Weights of a small GPT-style language model, trained from scratch on English Wikipedia.
Size: 11 layers, width 320, 5 heads of 64 (1 for keys and values), MLP 1088 SwiGLU, vocabulary 13685.
MLP neurons of a small language model. Each row is named by its layer, matrix (gate and up: input weights) and neuron, and shows model dimensions 0-159. Each number is 500 + 40 x the weight over its row's rms, rounded and kept within 0 to 999. Numbers have three digits each. A neuron's up and down rows have the sign that makes its largest values positive.
A block is one neuron, or neurons of one layer that tend to fire together. After each block is what it responds to, as a language model described it from the Wikipedia text at the highest values.

L8.gate949:460452477570452390499527513552458483485506488505505500494493545532447543482563474480539454478390488493435502531529540471540418520531453485456475479435422470585436512564503496496498442422455517463500502503473475507510459494446501521504507490572483541486523486519525583497601584533456492473546571504511433456543456524501500442572533452506457565528515502509555496584526521533495512517550516446493449454488546535409474483493533538578436504515478516527550482467542562499457494500529475
L8.up949:558420516445488427441564606506524423568497462534505509486532458482545469433547444582591476510465523473545534545536565498516493477533540509517516502479510520519489499465569548504541514507479499513507565469479409603477475502515400507464479463436510486467531515541552557463502554473453458518582509536516534482489477476473449554544492551480497504495519453467503452534505535499535525483558466452428481483535489457504569560499528518483495479481554506560524477479553447503522504444490493
Responds to: Final token of a person's surname or name, often a biography subject opening a sentence before verbs like was or 's, as in Field, Grayson, Adams.

L6.gate205:442514506444497482483442550526591553528529502513544512556508502511481495505508450455576458478609554446463410502512519507524513549483516536520506373538502474455510488489502539485461498548485466511540386499488539443442493546485488531510475506408499595502484518497577504509448508511483490436439452453485556404517543542487374498518485559553481511527453511518517466532469484549497523420506501595514483491480426521474455417535509481525473602460537563459464389506494458481433481525519411
L6.up205:452609493502450392499608468486397478485558574447478430512508544485469436526505490540456489547493509500540552511536534489537485540487517544466557448474506550473550553508486397505446490493441480561492428510448496553445485512509532505483520533542439542585441476462456500432597493516486563443477520499483521483545510481581444502448500500474481498444551521539489449428516514436475549502467568482447466511481443491506515505482509461494520566469543521469533547402503454399459490512553507
L6.gate348:531438467504455450485520479513419458515464398511492455489456516512455545541529477481513443492503501543464503559505479535492520495463439478471500456545538510435498561550529468392526490502477461548513474490433525442461525417538409578511541522479552486485480502524427539487530540495489493493493465545450492468472440509521543501481508598480470468508523486540509471512495442497494484411520501455488498537564463503528504431443495493481536472473511453472429492477478510483488515478517494
L6.up348:478508486504505514480535525505450466509457511579541454524484507511503575485457462516499482527600509500522459529482485515439525490502574522531473445499523505458561440536517491469437515477539416510563478546470496556528536467517460523469470535428500484516424525477472554499503477543513554453554469535492540500422438553498496446523459465470510473473482548539519583478448479548445517550485439524517553561540478467467491469470511464539485557473472530452519502486525449445519519467461557
L6.gate507:482427581554533441538516509504503440490591586481482457452516498547498554537525480476556555500509514528488513535549508514507513502492493458488443510510529587504500504454468555454488517546450440516515541506523468463457507538554509490519542486536546511549492459537490557472462543600496466485478424480524427452479528489478559516509453511464508496427527448535537504544543448541457530495437482510483476499529540496470558514513526568513461488469493449525502488548501509502509438462547462
L6.up507:490423487494548499511518531510514517516433514503471472501580497499416510505469552502477600475491515525559500489457527569532507525465490502483454526454504487553578528548530513497508478463435483438475455547499460485470537490525503489580577496535434466504412507464506471505465501512454531466464518571468487477438483516471560471463432527502461515486513446467500537550497503408480509524453550454487557471463499471469480472516502464504467568491482402442476465510516514449439533445467459
L6.gate837:465552516406504424538552515454472493572537473447498498462471456497517532559566453506518475431586496514438526518538440460472432512524453491578469497517530462532515528550515542469445539509492503503499510588461546454490455493498510470437611479501517488606509508463518466470507474513514501501446418481468553510534448592477515442512496505480537568562556459520461531473573472497434512458486397504480488479563482437474466502527491510493521556505501507502506468564495457543538521562479515
L6.up837:486498434566546443500493448454489507506479504498574561506502492518444556484523544509480447520505518488455434551561515523482512489512501501489548521498429541587488506554528540537492530494560491495505478562492513489487529583505527611448538558512516573480485523601491528449550513469601495537450498491512477494535497487564540465523513517585560505523499470453520490544482469578470535515439551589443434558528499508555429435541500473552524539491467485526545500397513475527476507483481581
Responds to: Function words and digits that continue a place or time phrase, such as "on' the'" in "on the corner", "1'6' km", "near' the'".

L7.gate48:422505498554493493489533483502485430515419481444544462567548460460487521553546509445567501452487478493484517547487461505566520444449522552437517488505509553396521488461484470533517456512525487460512447485521501519493525578530548528561520486465460547486562526375477531487493437540510489551421437533477522491489407562501512487549515437463486469460444573493503447430488495531438460504506488529473480605534504462514479491467526500540475529504423503461558402536487444513557491482496524
L7.up48:486560524503458473559506484502489504485427513513510530534510421509575568493482544521519487500578499491433531558504543423519441530498515560505493486553484539476457406544497484482492499543499500508559418529619477478540546505545476505495429549447512484497491512429506509501458478482552533523394479561468500510412440496554518548510475483457500452430555478504487412466448548502495479465516461506475527586443481497531458507481526467553518567559546501503528508478497477448515485541507498
L7.gate61:420442549536542436478404500504480547524503555544557510465419441484441541484519449542440430456527480443539535515497611478521494403565467515585496461464435492511502465449496517495494531462560535515543460528535498483479550459516515528518472453492530478487531495509462503514499528602553580507492492545487465463504491524449451447488472519476534521498492464517555486476513490532463537471482514636457484531463471500468519470515517483548576500536567477479519410521473562483504547583504515
L7.up61:466492488412510482421418507521522463462504399502504480547574559522503502492577418523545523521541507443483511514482550520520500549518496476483482440452466488486461495537512531519457486483473469532537484546570550545555480535557504516564464450483418506532563464517528500464480491459501515585514484435451532527371531506544495474547493487477504464419480534519453571555488474540508570530511502495519482492419489525464457471437433535497501532517532568521467465568452540520533541430492482
L7.gate100:468512520510492454446504420506558532506530490489541476533544472522420543501509461455525461519515450540495505497545419556504484482498566531569467516522514521524492532507414481499473414530552455592483514500536517511486460482540411502523465396392468567515520499567470486519446530517450439466496458506496510461538502426453490504460488543474470487554513420465480514539447501534499488563527494565513489529470536489569480527507517471548486530504462513493440504536570492364576443505483471
L7.up100:479582484503529523485484456541517478466468513489466527521520486495454527578505490533464443457511426494443575512410532476496542452533462482471471574478476537481469481502486514606460508488439513502498496532483466475514569554465519455423540554518473420523432468517521525482457515519396555444544560536445504465498481468521456526490502455520495571531529533486518586573521539497513501504483448543533498480376488483462501484448573457516468548501515515463436410570481530535509515498480472
L7.gate118:463485450508482438516497528462519487495453483569514478456555499546528553579462434484505508455519418473567516490583554530534484441522515497494483496456521454516547584454430484519519437518522427471505487547492512544573563547521537500492495442544449514453423502536535530556482601504539410564531501522543513455475460536559486541561482474493454547497428554524510520465576444500496527499468494482515469527479518500477431464493513552491543530501500543483480468531541449504599452489491557
L7.up118:494563480499545397516494454459437450511486503457505520547493526466515520468523400472464468491554500472567591500527608518572462491520471512454485538434543393522566518489462441492524499488483515549466472469560500484496534449476432505521436550565463498506465488515470503533470531516490482472483529539535525450458468514524563536544506455507510469536470523523549441493570536570517531451419476482466518530517512468544508538506437545478515501454482482411468536481486545487508473525497560
L7.gate208:532549490500508528448509433485435500447502479493456420536526465520515438571442461522572536497546478516499479494487482475576508495503465517556470542445522502524480496504547551448489560512414467472528469464553551497508586505503488528536521527443490550497418498424579495453519410559495556511432499529463498440491473491534467431535482500519557519536484572534515526527513452506457454516509493606451528515472412493551478535562480583521487504441528484530499408513528534551469497454456526
L7.up208:496433590519547506533483507490495470456485518505478425481512512456509501582530525469538470511516550494514506527451500623456544469508513458486492528522484522448497475534494481506527488524460505532480509542503473537545464484509476503511458518490455549453485524535508494482594522574475519446475560495501503476406534517488504471510423467498532491575472512497492537480539458553537454522476533505479499503444522486477511503525590455501522586525520548513484522521581544470535518489540471
L7.gate250:529512506533539476524483480516453494541530528451511467521493518499517515492501432439506450488562567507518417489450545502503507539501517480582453518549442509495445481423547458450570487550510528500557467501518527484525508550577523550485503498456490484539491560451487481510536498493519522500509413483510466482472467533525454446482536467520438528558436484530498531482517517453428503527465389473556484489518522438523481487493497439457463465514472513411470520512526515430449562498469536
L7.up250:489512501559465397478554489511466570461482541530455482480422466543519521530603535490542448577544416394532489438470558562488485516511489482438500449555550518451480519561564482541578509480519501467528538518492537538521466489541488459471490446477486511525546477463513463518525498480569469507485460486542564516439465515493522524516469544531478495384473511510493505501409578533583520536407501461427503489536455504455502506528518553536541490445519481519494417484491503464517483505498430
L7.gate292:446476523573497430545537447474441472527456427494506488513536440540474535515538533542471488458516494541537499503487525547473446533465508499528441398522495568439517539497591474461500520510496517535558446568493540533470563484502498498462526419445484501538459415485517478489545546559546543506473516583429481386526475498544505537506401446525477523488578502491443439501485539513513477480508545469460551511444516459502466464526558500507495463467512441461500483486483490544476501439604551
L7.up292:457526529551479458487463494430531513515566475543543544481514433520505560554545462471459522462535525454534404495486478526499482517573544507489505364554533481441549520543478494495548499440537493477478479556512520502498542489482474555465525458523487483555413493534501508466547539483495487561516510477485577450479483518500476496556520438474476543495591471513489445519467547571497497468496516481463449479482475487489471608531529482490480504488465442436558472459579478496468510496569500
L7.gate330:556548513471514460519518436462558488479540538478449474530529523455488493514443484484456518532456550506540579520506484505483574516487380455533472432566453507509528539527516465504497497549529555547492521464462502523524458510511453560553416531457559532556485526496458458459528539490429473408477509546509489444501466536445483571553543482466520536532453480475495541548461474451543515481541512520441437494491527486512415496535523444569459490449532537431521522464534503501504390463440499
L7.up330:527480418513566522467510429540590499501474525454448490534449431541511510448466440464442403557462560484529440440555548468541553528487495537509550499503529582523501527508508495473575523435496527476467565488531469552509562505531483573501451449561482542546473548516489520470519494495550551553471483510570483439476527559499512498543514509515393518541557486486525510510482518525532508534467528501509507473478480559453562473510540485554526479438537459466504492490458471468475565448543557
L7.gate509:572512572489449537469453490591528460496447526559498496529474492499499483551478559466524472483462487541501510500576571480561509513496492545448488545535451498445533520455534498529445421545485499492490526440494483427514542491449516522476564463514521511449524504493557550497497533465480497541470473532511614538497494539534443485580575411545574513537517550516503514480563522469487469473458481485548509453517546462418544461556489518508523442473532528523474456569453511482513517537474519
L7.up509:462504520523508464506497482566476466538438533468534487556507453549521502549503469500539476489397573521516489526447526529479497467450449480560502532429485518613571459535462451506514535522556518515552455507468520485540492468418599517472515471408412507541539496515571515459486492520484558453485483478475521545510571507477549452582528418526522500587448483459436561464549467442494535520617486469559431499548491512465526458523534514475539519521489531518454497535521547455569524499440511
L7.gate851:431500499507504474405507507497553515530455517513477464586480506478524550519535454455504542475518515553486513487527497536588579480486406510476515498553520514468530538440524568484537512462505456513485476491542480454557459487506511512531505520501433467445495495523415412470501491501415580450468458502428450436582462564552431489512479501500432488550518507553415463537511578494473475517480500512460513496483517525494537555458464453517462554526541493493455516513514487442513477477447556
L7.up851:494508523488524454428467447472484518532469489518483465494509463505478527557560496411453514490549472498422447513560456482543448530525480497522517498525467499509463524448535431494523441422515478442562530513388530552515573501526465563517508454476496580485477472504479489449574558544517570466548483504498496552523478479450433491575546459471484480509416547569511580578508517548480451484526471541426448487494456545461520487479425456498518504573533431498554496523582583557493475550535538
L7.gate889:422472517460502560502447436463520527475537457523481517454544498500492478485535456486527485442560516555457492513544474417523511450476517552515507463475579495558519528456542506579499509507387513461430545559522510492536545479453479541490550513471555503501433449435554618522494499493512480490526438481539483464444533445521489447467525469472534466483462454481513526472484503505569523406516549478521548548494464496506487493551472440570496541430586501406491490477478551551531486559517508
L7.up889:491516451493457519505534476549518452448504472599514491522458527494505451442529487507483516502521568552491500473545518561487491562512488425513431429576514569559508523493493576524492432529471576458469457441480461396624518461492477474567451518534500467527550501536521536523539544504470503560518436405492531458455471523505481539560449572475497564523578555489540522602413485508495491541513504645521499516560464528470518437448471448535485518489533487479506499466465452473510533477487507
L7.gate909:484410474523448412550510458513475595552463520504532524536547535573540494492565468506458538511493556473417555488519474552486527477566520531498571481498452520523482478478506581478402544533492585516486460529445479528499465457460442511487450476547476478561433480491485549469546517393590452489524461543539512414523463447550468515538444561509461579488473442552432454499507552481505528530437480593536538509480547488486506487479526486456494526542515402473492593495437512480464449509421505
L7.up909:498485551502460531563553412523485546598546561546545565473554496509544457521514494490478492473524491480417605503498460515494534528582524560504482487535454562547517454537505484466473553565484547502518476539583546484532555521480491526510499477511438531501484491558538526504499461530498469480473485531535491482542477434552502400553479461563496583441512559550513489480491555423537498497401468497502516478490480474489527507516450594503526528543578425444490469531476476453476486529461482
L7.gate919:433484494589457565483427456485487490499464489547540557481480485484443523559541474463510522501435556535502442556508503522438498521553470506550500437541501547499545562476554512477484428505466524530483486529528453452469506484545550545532475499493547530458578535480521522405530533562499559461444439457463528504539503380560567570466507486534444568529493557535470434461537525538508471529545523495542496453433527457501469532529570560499497489493463601457460424522500523420509478527501502
L7.up919:505494555552535473503468480472499473508465478507458490472565525458482496466420498507495490438511521426553497444502513505492501462415497542532430451523518510495501483567545545464499525493450523593483558535583476490446529408460504551518513476437500551496514460479451465499480559530550496463487486509535510483458470516508466460557537490493577517491513578503494475554412534519535580469510538510504538556422512543473486588473542500459488456519569553489577563511507507503583450444473540
L7.gate1006:557450519491516571436485535558476533474457438569498534568423545457512505525484507517552465553496534530511522548527494530538473507514446518464444497494525550530464522504540496565441443501524471552530556549491506467488474469470441572500492386516486417512494412471507538494483502485511518446472523529441435484474495525437509475582573501475495484519425439467511511450581521448407499505454460512546496579462484474523510439565450515481602457488540528490516501547503538454512445477523515
L7.up1006:531533517473488591512504473501431544430494472520540486578539560487580458458500540502549523463500504511513506514465487525576516434544507409494549509572569573505440439478531486573501448499503486573500530558503548466469529449524489514524466490455491505492451563577483573522529498494492473475475455457510487540515477519473518464586494479532489540471460563520489576533454548458504533458508546501501511515504481452433439512558530494439522429515502511451523469529496454491531528504431504
L7.gate1025:597482416462455503468465474490476447507415508465540519501467547531494476448479550472471507442471594414530461522565527541594462461486505506432524405498560476560541458490551529520526520491481483517501539481490529484513525453555547587563520398546443504550454510450529561504514494554545478537511501611489472494512478510560530505480488478496469509469489459458469467477502579445488482457476547462480554473457456477536496528502555531551551547486440433449453488532517499515483503438512526
L7.up1025:544460487471500543519433564515486565455517586550558461469470478505470514494478442487534531491507531450475466490526468472529510542504537493490530521573505464510448491500571427472496461476473452556494476494562519544591517513488483484450430492360460517524480514423463598456523563583575480529493485498492517394501472553487505484457460483499529581493483486495536569433529523449488519539506487493482502472417497496525474472490532542513505524468509434555567472550515449461522489521560447
L7.gate1071:522573492494457539428517543452488526482500444475461503531500451529564456502523513463592522425486473466553517550530528439478519547488487426506481560531465518532440578584517523481555540552474560508535440475517484436436516411570543603477485531565555546474477489482515508534519501489533512465535511460523552532547441438489525524505469474520522519426446489523461471480510419465509524514524472517452549511476445406449532473522544506457501507489577512534459499459565481564540493540469517
L7.up1071:478506507481438506512507515462526561508502489538514502522518463464638513446523426485505480410477497483489507534539575408525464566482480439493480508505530513578510456558540497528560493587473490469499436496602451487476522462531509494488525487511553505460527463457523508437462475462506504505500498432535571481448521558483498462505525510597487473461423475546491496529466485563480450467548502544489550556439491472460529504520477567499559484504562473528549577476573504585466466504536548
Responds to: Digits, or the space before them, inside route numbers, model names, addresses and dates, such as I-10, US 160, R-16, February 28.

L8.gate527:471456450494491485529500468421453464496433503479516496562486475528458575467514577519478471466509493558498416569499460431578499486548502552556522475402489566428500493559475437524518455474462514538564446483559501617489526468519454527488548458536516513515568524438508482515477517527526460496430449537499514430486425547473416530499532456544478480482520512491451449480465499544498494505517586526468505521479460500525460500450476434476530547502504534484523487492435497474505491420564563
L8.up527:480476530527513500473412466553463533450530480538501521474501492491497505500492452536454508482473461547512486544486508475508501585543528513522430510472538525476494532452586507514505485479535526535472488534557455462519496547529471491555473537445496438535524464483534522503564394463466454509499496462440535456440456547502461480529480475410478473408454558427482467510509534477500561525530524403534469574506422545450458465443465556536459497520497468494532468498532531503481498448429531
Responds to: Digits inside highway route numbers (US 90, I-10, LA 377), plus words describing a route's course, such as from, to, passes.

L7.gate13:505546545486498517478516503536527447482508466444554588474444465497534535464522559493469535484607534452560477545486496413425527528498514465558517519470524428516538568513583501465461534490520461507424459560511457490495499531485539521520559469466407530479587523509511470461501471459484486509504484512459460542484499567468476410508577420478545525456508508495563497480477448542442515529491463474509523467511509502470426522527511463444451531528523525610413512564507551434555526494517483
L7.up13:488510503473414498495478528514492521573523476508509561519568523476526511527539550579502525485513473448510446499457447479501483498459491476524546533423586511468418576542495563485509511490456508522554476474489452433490474505432503530474506469514399497491616484551457510493529469467454587589480473538529470527469502574455465503479536484427617512501527491518577426513441449572526503534529479450462458513525427475468476532510469451511501438479525532546490502541505465485523451520468495
L7.gate120:461477459432476449469520525476459506551514535537466475442506499504508527467466552530461502446485513496465509512452455437515441531532594483450539521483508522567491533431512477477484475441525514425442431475513488431443394575463476527562623446456453548547550490577545508505539508476463455518542516531498457562544468507481497505508471506476460501447435400556483522493461514503573458492567568539458530516524547503507460585473502544558431481501542522530533457485541489484522465522534460
L7.up120:458480473496485537524504503517495509454499544480538509500495524511524476447509553540503475503540520468582482558548482487485513438537552484530472542495548463530495468442519450496575522525522476454487588427493441474502539486517409527474527498472402549556526453464457494500509566579583515563517501472450507551531530504469470526506502502470491474473423514511494466501505535494463498392550510488455538507546531460542453559479491529574500496539514503543547462488578467456426520515452518
L7.gate202:531460580476522420435512466493501494459557533504535481422507515521487536475509404454547473456484483458468478574480489524509525533499486490566536438579497472481465433526512493415407499489493509477452538526544485518506562459496489499485528450441444534470477500497466515465493513556506498514498494539530473509499490481442459527475529410518528471552501500497555553472532502487473505479516475463549548465529477482485483503587529525485532549520541552542503541546518548433477521428513507
L7.up202:491549403488438521508534468476535519506494472530466510483544541438541487482515474515528464468542484503523452471469463478448501503485500541510477546529513571489486416501590532444480511495551579429509559509508546526631431523453529488463455514487478460433473469539484503539493505451480496499473495590484512558522467524464432412458505500542501519551484560486509457515511443487474494504526433453496503527503568473499524520515486490521482508534497458503456524497594516445473474462518518
L7.gate206:498507518502462478494484563463547485449418487494487514488468491522538522551532436488535543505504418447442471514451520494447461463522508526514450428533556448527525525484435569523384519534539483489551538561514448526523476459488443500449483522524455477492493531503460528449503528513515517494515499530449550531502567558487515503402451469494471563529558450477494522454469506483461523520485497514515429477494501474478544532491455589494499445535465567530530512524515511502502523468527524
L7.up206:494443481595520515570499502530455501516489446523494546529475513507510492443481501454553398443521485460511557511514462478444465483503434501451474487491564471552528520523495500461495489508437508551524518509505439530580518549491464448510504488476434491537563611526524532481541480485501596546507582555491518546543531456481439520504457519473482466501469519539501515513556523492488447520542516492475437517517559509592517570523538527510528538498465462540571481511476455403448565471598525
L7.gate309:449491454436387497456489520438474474544426460478508508483594466457488479413503528493488440451499539468483507576486473442469484511530539411461477468522498537546478530582469484442519493455445488493511455568550444499529490455502476534472489477475486472491433514569469546528548561538482473545522526511530447527537526536546517513490511506510453555466489485551471461512458546520518524554544537563556415494452607571458464556469476466491502528515479512540422493448538484504413447435550479
L7.up309:522498488501477431499542556440458532402511487508475482499529491460549493449460587481497468526550488465531545469533495481492507548502507457468519492465571561490467434480528443500501525460556456512461479496479471487538506455516478519553536477397458576513529486504524468464545499551530521540521482598470475504573511490497498476515428488474516521448431512514404496494455517455513500444509507544456521485590463508447519508497592522552413488557441603569524460557484466566495492546538517
L7.gate351:544489473395526491496487467540474503544457466527498512522514488468507458460503492509540482460433460477573496532482507511483465464549456473475504502507485545539436505482499480475494455581525468511519465536495484485482506483442490474454441489535500514577451495470501445503523455498458511495477538534451469532542487526457506473490510539472570493412487432463507485505518518497462524512526501472473470482556585502489510479544510467572462481455409438542542448504566560547442511364471456
L7.up351:409497422453518467476528568428557504543449490430507501539537505462499492459482501488468494489476534505507524552471506453452402587565563532502483452486453570544548442493538495501442529484456456483553560415497501514504431464510587501536498492442453497536406529512529461526508486543520496577536540573494458569504496546526479470463549524498496529475474499473513532490517531436539564470533542497461525528456448463567496525470585464468491519451390487486470565468484392459507470489506550
L7.gate362:568498535594545383498483501522517462485407522529445520538524473533441498444554463461473472534456536467523542517475537501516501451558505425482563479549451504509462469523531501539437529527498456476512518468556466533437471509483448493525515453471457493477441547556453494496494520474593511484496601474463439463527478484489462526438505550434501527421476425488426475486502494497548568497585478528493447499545476505545549486493533461521477473494515537469497459519564509522519561613450535
L7.up362:575483508547574450462568486563538475520515426569462497494538514513572466583531529492492489492527482511464530465560552453524520523510531531516553487468560510490493491530500417501563565471540491509536488508549456526502539539485434529535505504535451496556447510543510430502579486500521466496516512540443478482574550581507496494485483505507474553450584462563496493489489496490508513498525516518481465518512497568527515497511508506548464497524516519450493463562483389504489445478492456
L7.gate431:471488499502527506423573474521518477492548491517515422580495483544395502577548525544459501509431459488540490488534444521494514598512479494531435509562505542536508457502525522421545484554505405520505549506503441490499508474489545524434511536504479489502419516487529452463504537513503476530555562542515459505442498547532544506488473553617531496539478512529459550531485441536545527433552486476492519482471519516425440550488455518507441493536502514505505532508491490492498511456532522
L7.up431:431550406465500423518485572448552461486497419545489513494525457545487469540522546607514467525525510434512462493486506490496459545544498534495494498508547471505529463518548598464471513528453469474560463497517491512521457488469451495479477533536566530531541482421468503515541514535555576538485499481489505457495534503468534466454489547437545571502527464484474454512483634516458499546553511533434526500526499449524471533495447555486515481527479466538567462514504459532481565497497577
L7.gate508:501451456446482450523544542535507489472501482500486540474491555509520520437514490474499524465498500483483469525485532514520454527527541449478451550447460485479470546599485466421477529517511530532460452524458486450496490499484469565540487451454462493558500469583509572428635620541490474559517501573543499477474519528545497501507530467467461505489509515521524501466517531516485500570562527543471491435511540482478510584537514518528414516526449498558476499503479466501465539483529448
L7.up508:477452483457439450501509582452540484520527422487461500481489437440510476490514490545515419475522485424492509576545491515480509519568460461476556507479566542597438501565498506426509470531478443489470474510548434470457421420480481500416579475484457562544447475514515556478539563488448530550528559566504572479486451504517511570537468530482492508449435496511437514460496495403498539521561523527520484502596502544494479605521535572458491508493408522539530492479539490455434466491483485
L7.gate512:546506476494465432483548504496502484532520475518478474458509517525539556544478537496586463538499438550479485588552453463461452444560524560529502469537531501558464495472478486453496472490504474497467444482486428443520503478478426496518523503440530498565441463520511467494531554482460508541553527481502512455566591575519466495523560496514439540457468477534560541514428544494498510470609548605536497384614495469473503437518486476550447440593496515462562528443532488489486542488544532
L7.up512:537543476507470465459501542502507530544485486559546449524512535524495458435564497568542550503516482524375479468520490457410454502512513449488520481494549479468499478500532516532449493444496474407453514506528506545523490579517485454515476489504507546469515428558493490495443535487505494488526506489458497558508556561408446525502503482533425556524442539517498502518501529518525434536542498503513471511511564438495449486519522523573518525509517534490464489488492477480491536515615493
L7.gate544:486524495463462481536509592502449494535523481497480577426458527504556437468522519468481497464496452526462457491496529426465490525554462435486431537512519517516488480507445496546469411501495469530480455586542423510500491522484419475491542482415487490510492502531447468461542506551536533492491580502495553531496523513475544460500434498537523554443546521501570446557387498495506477449543545505515505461488485492478523471520502472544496475456518451523545481463540583566524503510471597
L7.up544:467518505491549423552446478438533518533548464441499433487484514564486503490501481493548502514488513467482467501521512533459511497489556471537506538510514453505594470499570593436572489513537535470452490463501492518500507493544512542519462506493556551518449480512506437433499505501502459547492480481460497544518481471571541532535488447393470521487440520650529518515416452505483498505511478527461539501444485461475487469493540549535479478562528539517516550430516497491524523543488513
L7.gate646:550435518481523502455518474453553565535464441522569550543431532463521508500515485504575524477529516487444532562441516483556541555527543481496480502519493522516532494539579550528581552521543410499469552483484484445528562417543507489555505471491501495499423509536482483432500473516469495409509518498438568482545462526437448509501582475482471515443548560521489514463496525517458434545509557396503448517508485548494532422470509462565484505542573458547465435440522548462481536415558471
L7.up646:498431523490435502489513496455539480580531531486456529443463466506493483491501477464515541506471544565478532546467447437581435536463507541561497536482499536508465477445551466478516515526562498477550579494453501473424451499489530579506465503555491475487431439510434411530508538488546567574523444528488407480486522525455526512459478436565475534477412520574476513579519488580513522511534508499468509471483536546496503465487502453445446530459537470597552465481483541494510491496555582
L7.gate662:529529449521486510413532477413447496573489491436477498456484508451584507468535584491401494500512507465509481526515479466519471422556515483483446476497496502405463415473532480474508500497469534458471532436470461456508494411487546479505532489484535466459418580537531478430496565505509457473462491529478504450527458500498536516582440521474551464399469478568497425453551532516490568416550475523497560505477524488425485480525528462580480508491480466482514503577452524532510465493495443
L7.up662:462474503573485487530454514510524543542408485474476546488521540461505430447537508425537395467494546534398473471455469503448516531464434479482419473519470446524519536523451553556518448448525512498445579431513465493447507500506499522470469476481442472495504524437541533417539472503479532474575414552467483494548492541481473531586480487445502510405537524495344462485511553468599540500517474515471498516519531484508521528480462520544445520548477477517479535516457436525518536423541434
L7.gate726:442571453484420425484519553472529460563548546468380507467503520486485521503499505515478524522497463470447524517488545530526464499518511476498475556503506529551462453485455543556551509467524430504528490468496455518461541529544496458540469496444503507469542545431488410511441467437537476494500540493421525492479485459570449416492440484574502493479521554521444443602418582450504537446468508506500479470427511493465517484513499536522533564520464450502572463444536479477545451495472522
L7.up726:531452519541479471488505536420527446478436544479535526451499489566582467501532575470485458399473472463473462526498432471497546433551500507542574488524513560513486433524473529574476428453510502527418490485512485500476501431467478524505461493534407539562452510512480503461514481523446511467580577501491389516543540536492481469533502472465488459529502422551431482458500547378461529530534495437521541426525467496497499462504561521519478431539545548510510443526513538509454519531523528
L7.gate765:572488517540506535445515410464540548490495450483614482471491505502525542471531450453499449491442490538530409458459530559515451502434490414521542461419568469514460472510563515472557538499457475528592505514445508446512538533467564560536558551509436494540491447527456483509541550453551558541544550501455487507462488554482454492517551517524588466518526496522548470459537519563502478464516525519497483362507562583529490493597495542540516466540485520495524557454465486544496487471553478
L7.up765:522455527505532544471473541479605455503434475437513539418468469512458531449447510501535428521550545525560451511505529449506510590530500474496477529501564508507552433572480452523439424418505458542542492499477481499500511494498541435483543515470483457517424547520527511526512467492406499451514534454491480485581457514529505479526469434594472489636472590479507533505492497460523476470424544521512575423525504571491484512523490457451481580470484433577445522452513511476537460459486521
L7.gate769:465499492428497425441493511474575561522458504456496468482481511465488544495517568503486505467450486462522567512524429462519536572452557447499476500504503532605453528504545550501521522517486463478499523492467497469516447478546503565471547464494445539504472512514497433507572502549466506545532558538428465517525432561482474512503583504539580524524514473484526492494479506518446549467481487536493534475527499536479484534552539451500517548502454518554529408490547483534474508459581534
L7.up769:512491502490505501493578506520475533572466472508481560486441542481515526480483502530495537494453527451574521491501385459488448547507486401498503538535477494534532443443606520500489444513519446485527516413492464472529542469479485533533540510463512551460487438412475478442524526536555485530530519530429501501499469466426508490472483485504585500457446542442432495495488468508578460477496524534469532480521487556471464511480492511519491479472479452580510443491532545481471491485497496
Responds to: The last piece of a multi-token surname or title opening a sentence as its subject, right before a verb or 's (Murd-och, Enesc-u, Ly-man).

L6.gate121:524544457499469452528496481585549531496488474478530476473476573488542518495516544566572473508493480481509498447515401408479577515455509425450525500438536516584485447485534523476539461477497430438501468470443462461538484463494541436543458472501409521550438549551457519442535433523515502468541456517448529513465490495479496534485522548594507469436470518553464493448499555452506437513471548501531504527515515561469457476493457571548505503519554455512492473525571569511497537464521480
L6.up121:465546557486519513550492557502498496540547507472531528534510443486505506485497525510437534489495460474495547526577503546524520562476564508532487531563540514529473491513537446439562522479448533437516537406582421574494484535539504541455483426480469560422515410551503463594522481540488524495463492495491465465540480541451541507478526472498532472509555586482495512468415486532511464434485475538537499495584545476541452489495498461578481526489489469464543436508485554465483447491539519
L6.gate646:513521500493484534466443507536529490485498545459449489498448534495449504487473553555470514422519484461581469550514474472585492467528497484504511539551483491545450480422505486439546510487513470478501477468522500531495542486578482523473483501511433489536524465388413445433527494489508528506506486480524517495480449441526504518529505469546558516535541501482546521555527443558561533517455530511521541472522561511456407512480473563520518559550505566530450476516568583537482501508552548
L6.up646:484501516472465470481494490566577481528503531462467522449459469491513572541484505500516409476470498536513551521436487474480455497499539446442474463436430502469421435476473542479562517475554456489456478507471427495503533518505555529521441484415442557508563565491506561465552491546434498518448535435506473524591568498483499463542554512530516523494509479482560453532511515577492435494500498461441549516547504447438487494486550549511470496495517487533469500450484505538489533593541481
L6.gate752:498453548473504465422561474458550541576381506454528513495528503522493539474540610517483496487429529481518535520500466461484545491525499424488505513553515499619462485471560434466505479513554457461490484490474443508514519492545440492484507503434475526536444500589514482458493485490547436500484553552458487553499454530417471510514504488487546546470406539560514510401460581546520536434515541518476484470545519501494513468479527487482522528524397503606510484468490485561463517512553475
L6.up752:497431446446510561565520527525504484540474564464470466468479566512545517416481490516460474414484497507504526569475438408527468531528513501459500529533502554538470494474522601525458551470487503518557542503511455501558528490560529593500525476574500521504455481537452479498485547522485529531597565525401399513480469532477450490520536438389546505461560489535478505499480454502479488460522466533512550492501535520440415531561492451536469500533487503566520423530484434475500483470519493
L6.gate974:451474500596516515485448510457595517582521480464440523533415510511525512494509546512509471494470527449515480468479490455536559524479562491538520510490448514490504419431525497503525473452459473527521501573469444506505476555497506530485576521421458485530414508553545463521533541481548520485568521530484493460514497526468523466501493494489601488462485499500462491422548469445497495444555519427432529474455550521503573577437524476476450491490463525554518513555501520481527488465538507
L6.up974:510498494486475462502527503433553496460501436475516472511496524477506436464553543474492468476539485436498452509483499456562518492502471494505529491424554518500480489519543501563466477501547466492524513473527494543498499520546562472469503538412370520550486505645569440511535483476451484534583539562474557444520489549488446536426606514445489532497444555506455447503509478463483479475510497449542495471520521539485418520491508526504430495530443530561502467542490506489445554436556484
Responds to: Final pieces of a previously mentioned proper name or noun, often an object after a verb: Os-borne, McAll-ister, Carm-ody, Adams.